MLP neurons of a small language model. Each row is named by its layer, matrix (gate and up: input weights; down: output weights) and neuron, and shows model dimensions 0-127. Each number is 500 + 25 x the weight over its row's rms, rounded and kept within 0 to 999. Numbers have three digits each. A neuron's up and down rows have the sign that makes its largest values positive.
After each neuron's rows, "fires after" lists the tokens most often just before its 100 highest values on Wikipedia text that the model never trained on; "fires before" lists the tokens most often just after its 100 highest values on Wikipedia text that the model never trained on.

L4.gate562:470523457491494573519470501569505502494522494515468528517484515466495494564470494489507454544490488510476515532491445480486466501546471489541515508532504473502537491513504499527508515470527484484497480451547516482500476508528529505492516518508506559537489503483465500493541496465511508505535483444503505492500455482498462521455502465487516492485478492538533500496529489433479527485498
L4.up562:472505458497494522514467521479501485531540486464539472482524537491519529512462498496482499513528506499479520493479493468514467502479477482519493518482517512501517469495546445514501488512464527487543484485498504519475525519536480504496508496487510472490483508511493489513531476533425509478493526500500514524516501479518533517470487493481491548489554444511517474485502518504509492518536
L4.down562:536467484500480484519530495519493442571533497501511493450542488512529550486542458509479490505488441487497507476503467513498481459536459547483475486498499484484522478506526521557506484503471498518499483514492484478510471502512548490495527484512485523464518504487480552554506558519468453501482493500554502514502542518527498484488477473540477515527516486481543524548501495554518521500512
fires after: " j", " M", " T", " t", " ed", "an"
fires before: "t", "c", "ed", "as", "k", "ic"

L2.gate57:491517507510500459467478497497421540483503486549516510540500456542500453494495452486482507516506539515513527478480502481535505508539483509460466512461491456498517544498516515515495450530493490501533536495504466474530529503479509524492532494509497526503525500506517508498529487488489467481504484510497519523492505508480500524538483490450514490504483511507490495464525469507453540513509
L2.up57:530495514508532465444498538437484481496520500524516500489521468509481514498455480501477446507443451488511480490488504496523498507470565499501497510517495459514520485524478492501535476470476529498493498535463500476495492511556465549486511490496519490460523490541532475497513489514456485555481492468479486473536526459529503497486529481487476448465499493500501449522498507518451526524485
L2.down57:498535538479538510476493508515525495486535495518488482527568472484482523543471483490492480498505548508532504520470482506529524498506525480485458515485463463444474456464530504498498472463486516530538530508449513523527541475546484502500536482515515519476516496506509484544523466500506502516490496497543486459539495535473526511514482505485512508498487503485513474506525441500518497526518
fires after: " P", " r", " w", " c", "-", " p"
fires before: "ry", "ific", "ri", "m", "ro", "way"

L2.gate19:476468516452509488481517488473461559525497530495493511495530511447492428530495531494455475534491501496491484473580482443520525440501531515528461471477474476493496500516520503523490499467485495476494501508495465493484479526425465484544516528507470506477520513503508490483468488521472494487482515528482496524503508513473516475509497524516498508494502500529471482518468480483494512509442
L2.up19:478475498515530459523547495492475511499489504439486503534513514499474521494545503535452549554486523526487482482488533479473518523523491509483435483483463471444489501541493506528494496488536492454481538529480480499486524488467470463452565521495442484534482445507479521471476462490487440476503464547529512515501500558468502503506504516488492469474552514510490478509498499529454478473516
L2.down19:509500537488536539506486514515445552492524483486462514538516508500479543479492478500499529535501545518479499541472542481444475499499537457504491522468548524525502555490500504490494478510470521505497494541496513477516505465453498494493484511482508483515490500521523531497480480514459495564477511500535498542488491498488468521476445486489506530489545525517469519474468522493524504455525
fires after: " W", " w", "w", "u"
fires before: "ing", "ten", "s", "e", "er", "en"

L9.gate220:535494499511501504508461490498522516479501522495546529499465494522462476505528503484517490491492499454481557485496468492463529526486462527544466509468536460514504524456483480464511486530499528497510528533523525464426434474490532492502492495482512532465506542538512515490503507535520471497504492493479478504463510486502507505496454452515502485513516522469504521510495502491499482490491
L9.up220:502564516535555521492494526493511513506494456504502536537555479542497515451516495475518489478544532503443497486487459524502514513482528479471510497462505529464499508470504499464454491480508506502502474518503503488502461452497475531514519500523468494525513480487554476498490517482561498494470519503519544523495523524539438515499498486484499491528526519544554537520500491513496501458529
L9.down220:552538492535543480487475522480477447487504509543457558521490503514530497488486494493500489464499491497493500443524491490436520482490505483496500531499504477478494462481542559492511513506447481534514472482495486464480516476467521521498475495475554516535520479526504497513468485476501504473496498485518496448533480521505476506489479529520473460527470494503466490460468464503471527513497
fires after: "19", " ", "|", "–", " |"
fires before: "5", "6", "4", "13", "7", "05"

L4.gate162:482501532492492539485463535504522560513493494492512498534463476533493489529527471460486536472464552467517484539454483513564485483498523518520499534469508529503537518499499497534534565505489501480491504445500485519483523526459506508512429481503488485481518519471483492477497498555513510482500476536470489506523488558488489477525507506460508461486480491435546480456511504483496505507485
L4.up162:521464504509502485481494519451510506470462516536509500496496469494496510521514507516465486530519487479546499470482511521494489521465497491491457504457519495529513506495471543550530522478506456466544534483471531457484519506477491481528516472501493467494478512472518526534498534491491535533471499503470506500474499497490523502465537539484476468467469504491477488463500479542485500501524
L4.down162:505461553494497498563480518510496489487460437510501497500484478480546522500498499536474442495499533482462511500467502478536523494512482552479458474512525525517498535523477523511513497475491481463471475481482512524486507490519532478524513502459531518513550468466482499506519490481450486498518495518537522507538545535472529529503558559494479514493510481487485438497510466518477475493540
fires after: " p", " m", " v", " P", " B", " V"
fires before: "ion", "age", "ish", "ag", "n", "al"

L6.gate129:510527475475479485430505507477507493533518476493502488527487465513496510449504474527470519533495538523483491445503491521512529506509475493516485484459503499498515441506455539474502511493514459502474520487511471485452483480516489468515504475489494488472454513555524474474515567517503511496471543459502493457540523490491499516496483506447507501525522498551474538470495511458522461452519
L6.up129:503516483502473528500518519515493469543522544503494504525522466495523539488485455500495485560450514517510476513477499526529489537507500470466530532552475524494511481498487493516459472515485482543527502520483480516438528504485511491454524507513507490466549495548463487489478488431549546478488506476526499490464511480494497480471530447502514476503493529520545558464475510542534505467507
L6.down129:494505496460492538492495525540460480504488490475507518517494469476483524516491520516478477530494524484515511505489448461489500515493530489495519496495480525500483543529505498485496500477477498518539520527512462487443500489493492507523549501454500480511513551547485481559493492480515505480532540452494502484469507510484452478476501487457515500501480468495511538427475497506529483555462
fires after: " M", " m", " B", " l", " w", " bec"
fires before: "ing", "a", "or", "ish", "es"

L2.gate638:489515482472495549505531512512545544491522491487500493513568487548472499473509510527559486531521499483549469519467476522464519479498513468492533531537484481511542530520559530540501491475491499487506483502527506497523503531506514486507554506481527462481549484504494483456546489471504480517542470527496490503499516477470494530464515484535481508493478477545498529521495492549466506508490
L2.up638:456505550467483513504505498511567487478517499445552503508479456515490476499517528534511473491479595503512506552504455476468472523504517478470551525491508479527494510516506492524534509483508481510540498493479487488500507489508551503493550450510482472490571502482503511455478496484493496521501486453465542476486533508497485487483549471482511489504506505508509482507489506504509486555476
L2.down638:519467504522471529511490539541530500512535487491500475482501487510481525513486495521506487550504526528454562472459457548484454514488470460492549491503450494490470524527514491495509466506480518518481482506523533526500526500518512506474592483505492497487532511500521491493519503512516521514526504497488497511498555495493514502537518500510521498472507462503473498505483496517481528522500
fires after: " f", " v", "ep", " F", " t"
fires before: "ment", "her", "ure", "ion", "ures"

L10.gate22:529466472446502530474555517454496518497466530468505502465517526516457527547474481514528506471513503517508477489480504488534514523496498487540493525524537529457506502525500506517494514510500482516444506507493550462472494461507521499460511539490509525512448487499500486495494473513529548479537488537509507501532510488527529523499513535507544513489470524478495454485473478525510514529513
L10.up22:477518509518567548486517517509534488498532538502475505541491503521507521512477480507521518533480538538477524514504513527556503524495479526534512539487480484493556490476519522509499512499533495532589490488548522527513499492518548513526466476514470525493512476476484511484529512502534487482512510496477499514442477503466490498492523504483530497501541495478516513528515539452548523509504
L10.down22:497481530518530485496530499492530474463484442493501548510483516492530499514522476513509483495479504495455486464482506509514462527500489498493505478501487425506537526508475476494499546529500511510516516485468536486517507499503514511495571500470497482516463516499489506525527468451484476453497504495502475495481495543484550515497466479482518486517510491519513543497468495492508461514508
fires after: " the", " in", "-", ":", "orn", " |"
fires before: "19", "20", "18"

L9.gate45:522449499516514504491504513514506505503481494553495507509476514499499503488475500459511554498537455455501461522467443462525520498490499502476489495503452505469490509457471512466502524481516510505476522509492525485518488479472489520486501508485522538471478446446488573497481490563461486505456480550486534486532504496490476480469523530500510533511503525460447517464543518470483526479484
L9.up45:454473554527470494477520439480512531542480503495529474534470511455497477482457519452474511535482463500534502502492481515509514480470455474509539543518515534494509493465493482520519510479465516473489495488486551526500490486508492502498497501469485497526479504504519535481540539477496463526481522515505544536477501543533497500534512517529467514477483481524493516473484501504468474506500
L9.down45:535528522517486448498564485481520475514489530491504512477526487467535505460545510494479475546477506501478459477537460550526495483473500503512521538500516512497514526497521485505477525509507497479495472442530522486524488541526519501493454516458476556509466529472453532512500442496475495540500530431526502501517455461477492512534516548506482520511494510460472476509526511474525489487524
fires after: "5", " ", ":", " m", "4", "6"
fires before: "'", ".", "ion", " |", "\n"

L11.gate51:493491488519519538500502517488516477535490505490508544499529506517483490501489485491569506479511471470525468483505492474548521473479470503522541508482475487543476478532514509502490516477495493500544491508552538524478512487506505495516512531479546459526505502503483462493497482485500503535450454492514507488502475542508477498531540530525546513536539510564532499490494470479487445517524
L11.up51:507503509483498533507524508496481460541533508463520482473482544522480508544491502517493445483466488447505473528494490555489463487476460520503475512557528517520526529479474530453498462523480506496542479489517524488480513486520492520473493496517526502492490499510473455486491515486488496475499499475424506512484471513488531463503493515505533487540510496487463511499522501496472484525488
L11.down51:513479447480515507481508541514500515493481438520504486537523522470424485446547455447504504451489516512489495474458529483496519499499505518481499486520466524531561499486488470475498529511510528498514539484484474454511525427473489507512524502487498520492501500478462500565516479509527536488498497500514472498497482512507459500534500488484483542525490479502471515481510490475503488446512
fires after: ",", " December", " October", " November", " August", " September"
fires before: "20", "19", "18"

L9.gate516:490465510536531492506525495491504480462482496553508491502492508510489486478534448499505511481493505533492474487508483472505492474465519498516521496511520477496517508520527502490519480527522482489508459446483491536520486481533484524467503500519421517495449555497511507524529514503508500526500483488524474497478521482495522480477494504501549490431492471528477498463493449448525499465490
L9.up516:495460487531516513505548487491517521537496469510497511455492517546507503480511491532460421511523478467521525556490475466489481501454474482529513540519514471451501518483516497542456523510465548497476502500467531470479493500487511512518505524500504513480451529511474487467488502505476496474518525489475507476501494479520486482545519513493514501488481502542527530478529476504442549525529
L9.down516:503448527488509531484505504483504481476547477449520463470496473496521539510538548481499506512503534491443509521463461495487487495525519497550496513507481488507495520526487510561487514493509517512483485525532513503494494496519505549527517514515520490504492492523450494543489526514496516512443529494506540471488503481525540532506512485487456505473495498518525505531503493488505509450509
fires after: "i", " T", "r", " be", " R", " t"
fires before: "al", " the", "t", "an", "o", "as"

L4.gate115:499518448467489483512492517478482483515493539501574473513494474507535517493512493493487453452500507478483493484545505449443479485527481451495518530476547548452496510499468507531584527482484487452530524481483500491521549514507494514457513515553540477482484467516485539475513529564496498540465465518530481493486493521460472529514517523507526476491496476498524518527523477502482479499492
L4.up115:486520546477520482509491536505501505507515486533499522512464498506505526523540483531474500487485488452515522535486521504490526479494509501490537493482497510506480469505476504513489520465512484522514487486511530529500539522483554470462489475511521523484512516557492483500498515542448488455491486524548495502524509517509536540517572502506511521525513483474515513529533468500485500488537
L4.down115:486513506521499528531421496503498554503488466523474517498499517461456515507500533549522511523501492494443470497524478522560491499544539502520470437535519488490524504539498527500508515460487492494475507506483514536491510474515493453520525481492525511474518485524490458519530496526512503502490497542485545479531460504486522511527517553520480556537498523512491507555525484511473521505494
fires after: " re", " m", " S", " V", " v", " ch"
fires before: "ed", "ion", "s", "age", "che", "ior"

L9.gate169:519480512477482541505490525459520522488501516551546475500429503571517515529459487518491527507496500509468515539516492503482426493486513452504507484527546515499531539523429456476510491524509504502485520492485477489509497530512459516509473492470479467519500521473496511555512508485505539515482511522477466456517513439550487479533520538465486507457491527470524479518511528532479530535482
L9.up169:491488511490509494515471499529527481490492538490525480517464489492551536510504505524495491510489513519492499537474466469485467516502489465475473504557489490495479545480484480477505458497521519498499519493495519526478469494505485481562507499523484499505462487537481526504504532451502533515498507476496500483507508510514471508531477527498487455450501523496495575533502506489511541493478
L9.down169:495489480499505467528482496489476500509508540512474496467526511535514462529509511550500465545507509492502476500487490486475484479489528469489522483508500503523508506483493488464532461551505473479548507478496522523475537491492462496530517487517495533480519478501537517495487522501537472449463498469487482494538507481508563528465505481540522493512489527466514496540484473484496483456528
fires after: " ", " F", " C"
fires before: ",", "ch", "le", "6", "0", "on"

L9.gate375:489424473460477490445522520415530560499502521529492489494505517514457512521477481495510488505479508452504499518495503465544560503488463459462492544503489475492528492491527497486507534463507487486538480526500495466493508521484480516483533476493497511474471538457532474486471486517479508515489494492484520462504519519515477522533501538467474481489516505501486483495477518481461506485513
L9.up375:526527463497560503469537513456575548507509505519509511495513472499446506489482441485469506521501515482494503516499490512502523517512512403517513518545518531437504485519512499508540489516501517511471524505476501527517502525504519493492527522530491529472480513485480510505476509480500498477477510471483505472484530462485510544473492533486489496499530494499494484485453516512519501487551
L9.down375:528528522496530510480540551481501498520514508513521471528452476501503507550505495469495464469489475487479480467530520480496514523534515443539507494506535538480474502500556527466518542464491509488488501518469542505494495489499510531510479560550542521519481549508460515508469494486494512433512497447521473459475501520517461546506493547490474502525480482496531519456473540482523535488503
fires after: "1", "0", "4", "3", "7", "2"
fires before: "5", "7", "8", "6", "9", "4"

L8.gate530:501515478465510485459524510517544556557558496496507477512507494525517472489486488507501508496489516506523516512448454481508535526532520484533520516510552494472507527493500479512494495500518451542481517520501484489497508481493493521450494504487500517525496463522525486533507504513537483505488511498509463510532457486484496452527462476474469517531492534507569493451503530497504463473521
L8.up530:527501484541481467525528558497485507512468484499528455530512512524474497481526523469491498481504486504497500507492480486492499476515504548498483471451479532473472537481502480433461515492525524535495502533497471532506495533473499503462478518471520514508498461439506523503447534521477495473494484502466459533450516521429512545498523483516491474512508478478521501473507507548505496498475
L8.down530:515541519475519517496454529505514478488523439496507453514464485479510481478509489476455465497471522462506533447500478475462521495534482538522554561473549500522483516495510493472504521467497518501497471512507435492487461508519483477499461501513530506518536509505491522523452481497422485564497504454510487504456489518511483503464494514496454506568497499451512498531515477496513508455515
fires after: "–", "19", "18", " ", " November", "|"
fires before: "7", "8", "5", "18", "14"

L9.gate188:496532510485501517464513530527496474528457506509512519522483493481522436481486523485519524527499505468466532500499488490522495465456490518534541482493527482481469533461489524515520543479525491498528492522491549504475518506500508529494541480468457466503481530483464470466508529527473527440451524516489484503479463461514467517491542503494491512505522501577500514528472530475487497515493
L9.up188:490497517508455539541461465497471503541491517496558544512545489494485487507494501558514503498464508503454526538500481515528510531509475481489507481472505506529520527538478464548483539502493544483514514518523500506488501505468467474519507504538491487490489503485509526515498502488518518524498520529520538491529502509473454460512506521535522531498510461504485494535493486496523498549471
L9.down188:532426477510502494482479491465490545503461512493529449517542507507486489458548476505515492488494480544447472476531455509502481485510491494475518458499502516466513518536529527512477541484467519519462488481506513481460508451516534492483507495503479486517477540512512503486478495479545513476529473490502481556475516495484519450485483490506501523497483503479507500518511504492530485548456
fires after: " f", " F", " m"
fires before: "her", "ure", "ures", "ion", "ther", "or"

L10.gate351:482479451481476511482498510507471464471514464492508529568521480537492526575530478496502486483488431502496468504479459441484522525478560519478499497454494480456505472481508485512481484473498486502517466466519520496501487493475527519486548516535518482486525518473522496483483468478528525513489497488503505483530529454528517479492501447470526462511495538489500525464489520543498527512517
L10.up351:472505478495463476528502524500515423529481483517509449476508473482454524515544512518564512478496492479461503500508523479523488469506488520549509528498508523528519497528493526450489524522456467460498532478471509536504508519524498520490511501512510481493526451497518463503535470510499495534485505540518539507474516469489500495475499514490517482517475533504493513507475491465481498474501
L10.down351:490467537516444502519485500442524505491519477507490530529451518481476540516505524553519548510548492499499474513497496496486476487507461488524456473529489494540478525492494477502488509536477489476522505500518512529513510505476502476488559530470491494527475470478514505531556480518517521487486481493523494488523496454490444467479505505490463500431494479503457488496538479506481487488503
fires after: " ex", " im", " res", " was"
fires before: "ut", "le", "v", "ect", "ons", "fer"

L2.gate540:508495483509495511518502491505493494501499475490547504454490507499517464536547506543534509478525489508496464497504476442460494482489458480503527521540529496493543503469524495499520484513489503462482485481477499498551543522534519527476550497488488445499496509505540529488458505525494515495489500473490513515464508507531518551513483481531494513438558512552462491499535425443499511526501
L2.up540:536496489482480448475522490506458521480534496507479504493494495475537509504514497481511475521524523508513498520510538509536526479485465504493479489508551519505493515496501493507547558442512540494506538506490546500463478460503535499495502551533482485555484564496491524505553500509515457513468495494491503483480531468541500505438459502463459486467499476534468463490475469473501534480490
L2.down540:467552443507470507495510508517483531491491508495505463503490491499537512507536482497497513503520465445507493500491501502526434490505473470515539529553546478506483513473513520467501499482565553516540476517468498505485533480533527490519509549502481457519466510528550481512467469496470512508485548492492517493519514493530503526506483516475459493444523479521456497504496466511549513557473
fires after: "u", " I", " T", " t", " b"
fires before: "ar", "B", "t", "as", "ary"

L8.gate432:479481486486515505446497462507542490502533471480473489487467474484460509531496514529445509510476502495479527500525498477502484468521470513500485506518520500486495526519500504462506475501464535467486466496506540453459518522515500526492439518523505471549491505483520513519488479507471484485467493498551474503489522504490535518531486518484534475480458464514494538501472499441472464454517
L8.up432:476511508483488518495494505492476498470499509513470496511485530432490463470537485497490488456469521538518462505451484526489523490504540529498480488528564528503505493523529478541484514505485485481512533513504512495512468457539518545519537498485506503487497465498514553434487492472496479498567491480501531483484458497468476471529529498497528479503511541499534452474458525469520519462568
L8.down432:494532493477483527489461462515458514488502507474504498501491519509510479505503478504480511451493517486499479465512516512488498458471474519482420485484543532502493523502515469527524528495500481491535479542507481483497528532516516531490490475529484504459488512478509547515492526539458498524504467453553491476455566492502507540497453491482529472479473525506499514498539476442478468473492
fires after: " ", " (", "19"
fires before: "9", "8", "99", "97", "7", "6"

L4.gate530:497468533473486449471492489530498515491458510498521502525503502531506473501511507529481437577545508508498484456504505541522518489504501470563487515518507462539446500501504556475458486486510490483536464498497457515497486465517513473481473499527474502460514455515475487534517520479477521497528490468501492503522499505524435455489509511513466518524538529526509479415468534470551492506516
L4.up530:493554496529477541524497523512529526512495501496461549549461487529463495478517549488506514520523515494526481480501520500471497517513511487517489478525506468491539529488529504526460485459465483537511483507473526514495481505508520506541512464519526494487440492463493461499493554524456492516529455506556498511481496511477510532471507512421509513480516507529481490488506477515511497463524
L4.down530:503522496528520478514447534511513444519525498514472434488477488486518504499537535514439462528511491470502484528495526485532523512508499466468508482512507513470479577475478482473468513500504478514517510523517477464547505472474511506489494499514466491480505469512489497509466496497510523513491549493497457466507464472488526462459497471518526499559498515532483508489475520480537466464484
fires after: " w", " B", " c", " L"
fires before: "ten", "er", "ish", "ion", "ic", "ing"

L9.gate568:466511517521492531478467489502499508491501529513477503543503514468523487546541513528494536527514541497495502495484521516498552504485462541510446501470489500459480502484514526513527456483486491497500478524506486537519538495495505496528505490524503527514519528501520537458543506500486479483500465498516517482547469467540467507472525508532481470525540447516494481480541528491513495534494
L9.up568:523519483563501523504465501535496476493488554538501522498536488522498482492554501530467515488554507460519495495528501514470489474496525512536515526492461486516442508476482505514481516496463466517500506475535488479476564521512491480501528481498509517473501521451474503484497513467484554482500514501480459464486490490493506473506526558495497528492510571493480530499486522499497544467463
L9.down568:531580509529538472512469458507534543509490529509517529536488503552432490504513471494479527451550532460501490493498470504531478486512500495515505530516497487519546499473551490479513532511499514501523546459478522479501522532475469487515502480539527518530522503468477463501524475495508499540545500512515522507503485515509521497488543503495451498488528514468478482490494542553490473497520
fires after: " re", " c", " app", "m", " comm", " Comm"
fires before: "ed", "te", "ived", "ive", "ic"

L8.gate393:486492486487500492468494461491487477480443457500510505466523520505440473506486504578532454495506513471483413463502496519547539459489508490533523521535479500547529486480529533496518490522505501494534481466509471532527516516522492512506538470546508492466479467503530512506550452488469466471490515513515524532502500542500515496483510514535495500471491517489482457444510459454478492497498
L8.up393:486483561503477472488548520464491519497527533524490455515491493498515510520484500464495501497511464522494510486462523512465519501514522506464551527520529514502480461572482530509490526513550502496504507499475474505472472527453516525513502539493544504487479536486535494440566514528466479483519511514506462492493490518522502489508513527475482496479469495501508481460484464529459508507535
L8.down393:503479493458482526493484519474520494501486463502475467520503537501483510535517536527507501497479560477477490481485494484533475492518465520529513469525527504452488464519476497508468511499497476477564489518526476474527458503500507523479451527482526520481499474506540511545527477530495456490514474512560513516518503503496500484533539524517451473495505506537495495469467522466479478508529
fires after: " ", "un", "–", "19", " |"
fires before: "8", "7", "9", "6", "r"

L2.gate322:494488416465531526525510546546477462512456502524539533494442489495512507461499491508483491518516458498485549502546463486486555474485478483516502507479498461500488513469510534507477495545526528491494479494489507481485511508503517515456480463520497495503519485496511560488521516514456512487480507541517511515514530460546530542512514490514528443511536489522482504458476514543481468521498
L2.up322:518519524492515520488502502491509525485455492492518519488502544475494535496478491478521517496475502504485464532445468489536512494468541472499468479521489481489471528503480538480559496532535522515542460510501512521502463528518505501476501543498513477516517498462490544533566461530540540493515518464486504516501473475507495532458506490465493471528478504501541464523496523478521462451497
L2.down322:490476516505505462533475523521521519475486484507494527511517549537516490444517512537499505498481484478496474473476505503503473533500471470545519457466500501480521508492502488492527501504472526498541481474509536485476476478465488510462469525518520481489479531502458514481502540444522520415501525496487491480486499515557531526524504468477514443495521520538485485512523491528492482474497
fires after: ".", ".\n\n", " B", "===\n"
fires before: " ", " the", " November", " ad"

L11.gate245:477509513481491516504505517506478519519500470472548523531473508504471501497518514490483500491501508502506516469544479502519511492489490476494469535536536479509461512488536463506532476451538491497513501505490518492506478453462519475493508478527513560512495500487520536490508474493503538420491542488470489472486513478541466488474529493512488459562472494445478465527538536544512487531488
L11.up245:479490501491503481459511493512524479489496536538534488514441485491506491567539525518508499493534497486453491474540494497494487513482501479490556508479490498516526489475504522509538520424483470495502451464497502503505492500466461506503493532452511487522488482505497485496511533475504486529522513493485500536454463468488479513467538481478522505472512522469466491524525559532523528547505
L11.down245:529530494473483485564481471474475528481485506478475506482532489501500488479440538494473469507476483519528515507495485497514488497462490511527524454561512497503486468489502507465499500502517542480517538502484548464506518506514474492535481519473538485478489473487478524542532499514531504376526503541524507501465521511531487496497477499524492506499513500458483448515517511520487512500493
fires after: " ", " (", " there", " $"
fires before: ",", " that", "ed", "0", ".", "6"

L8.gate438:481500463496518486510456513484478531526491521505521483514453498516486454504463490482523514511532545519492508505475508489528514485499512525490481533493526488497496538492504492490490464474500489485498482525509491490450478490504523573477488534523542507528501477496508473504496538444512513506478486471485527495548492486475533492522540511521511492512536514524530529504489504479520523545475
L8.up438:480568489541528497527442490457482472522460516538552500480517519489465520518502447466502502476459523482490508481483507523526507516497500532516490494486514455475535529450506521487540455534487502494490508498527502458478494479486537499500514541512501498517499482455546489508480493503488490520499481503492500526505500535520489480504496482436536480494519504534523500501488498488486557526484
L8.down438:472515485480526532451489510493516486486477502488508540532506488497506484494522467513497484449493543513556513538517523488522492497503539487478480505509514506518502500480507507511479508523540486492548487503487523459454529450477516486497460479516555469513536511502489459550509563418516418464494467487516514487529477455461532531489544541509519522510502473500526495466488540487495479507448
fires after: " ", "19", ",", ".", "18", "-"
fires before: "3", "9", "6", "7", "8", "."

L2.gate260:471543490512513559464446524501495527473520527515443513493516458509495546504535501507515523544517494489498546481560503517557547470521495484498461504454458493540516500488462530486493468513535511496495473511498468485535485486515517453494520521486467499527558507517517517457512532505504510501497485518528525539495498499487499481465530525522500504549491506507537491472492491504467517497488
L2.up260:563487450499494510509451508468477542507485559548498499494486477506496484527508533499508467550489492484481531490517530540487510473485454529483468495525449508523492471514497479499496498493515490487443530503503497464497504512502505436501503459515455477480505502489522513456536512487513556511496521499517533530507493508515523552518475494503509514528506493518509462484500479465511472496532
L2.down260:479494488532516472493431481489484527498486522507539500515506454503502496548527488471470522501526504501493552522471512496534520485520489530488483507450515501468517547525495495486487468472530511510493467516529499481459470499519499474535523487500463504501518438508554479469514520505500514522511501484481516514472508480480476452519516487501493525546531530488532499490544436485502506467541
fires after: " re", "is", "uc", "ire", " ex"
fires before: "pt", "ed", "ived", "s"

L11.gate534:458497528489460531492554461508502521558506458531545496493490461455460464473508478541509500512510530491500505530508458553498544469464470517531489548507497448506491488509498489498541486533461479530519491513495477515490530481521520499487496492457476494512500509476515505472513475490483521514499479526478492489486466491480504526518572517518531478492496487485507522480518514482502494494502
L11.up534:476484545536468488405470467510500451495483440434476490492529534503518526508456474501495472518464509536491449518466481480563479507518519488510508523550485518480478506538487487494502479518508534491495486518525514507474483501483448481490512504531570496523467478490525497484489481437517546511490489494473466464453489520516504491498507495461527527497460469499520479543516539490512497477494
L11.down534:472472476497487534460496544525535448523510478518538567502500520519455457502490514465486508535487516465500476485484445540498510499508513467537526452516481517486494470545498488517499476470537494550530505481473525524461501496501479508509527470509509527497507538492458508538509485480549501516475514438493479479485471462482446504524477505523511534516470525504519468469506486508495465488471
fires after: ",", " in", " cont"
fires before: "19", "20", "18", "on", "act"

L9.gate174:484520478488494531464493457530560501507519532559491504581516517492525505464513480496509503487502499495566505509529488505496563486506526503528495536489482490476475555478473487501512508498489517514521506525478527477507497484531515492426485471549543472518487495501476462508489485504503502482484466498497538509497504494487523466487512500501461461501548515537510443516509483483450516534512
L9.up174:498496514487469505525449429490487479479474498485508510471504525440519473519495477503463478500481497498522479488482525476498522494483518473534460483492541511500492521462481450467461495468502486493481535533519476466491468491499467516515481484466512546491503482492511512499487493459459458456439482508544565516518508508553475484529531476516551483480486501478507504528453553534540479487493
L9.down174:470499496516510485531549465509464551494487512527514518518495476484507467484472479552525465478451485489475505542499512495522473473454516517478550483509497542448480508484447543513494516493509471501527515548516521507500497505494542532498493465501495487521512512493516499509513500418486488473540478486493518499469479549488579512492497482481513511490481515482529449477463511502494492496476
fires after: " ", "19", " T", "\n", "."
fires before: ".", ":", "8", "3", ",", "6"

L4.gate120:475524541464442503495478484498526493474504502503524518508547498477517511505458531477503516487432476497506556535500514491535550502517496511491474470475478489490507473520512511513544509498521517491511487525538509462494492522539488523479547536498530506474498477521510540528530514512486484508520528510501545524497488510479509490511495508522465496505506451489489447490485491496503487504554
L4.up120:494480515488468511480507494488456513494510510508493498500516499515492494475481481510476542466482535470488503540491541488504531499499531502475456506493471468490497502503516483507517499486484532460508482485532509510481491505481518554509501536510518473546535489511518570483474495518490494550502498532515531486533541493498468488480529514551492473475492493477488487478560494518491470484464
L4.down120:502499451500484487484509480519472503507477529521517485483503465483515518488500510492462464499500522520481489475557504521524522446531526531507480536531459439441517508495480522513531480499532479471516511513478501504480517549549452551501497488526546529500523516524476554530514517499516510445491550481518533470523513516544517530458480461517462475504506489492497498493509490468452469518502
fires after: " R", " r", " p", " o", "ain", " P"
fires before: "ro", "way", "t", "ts", "up"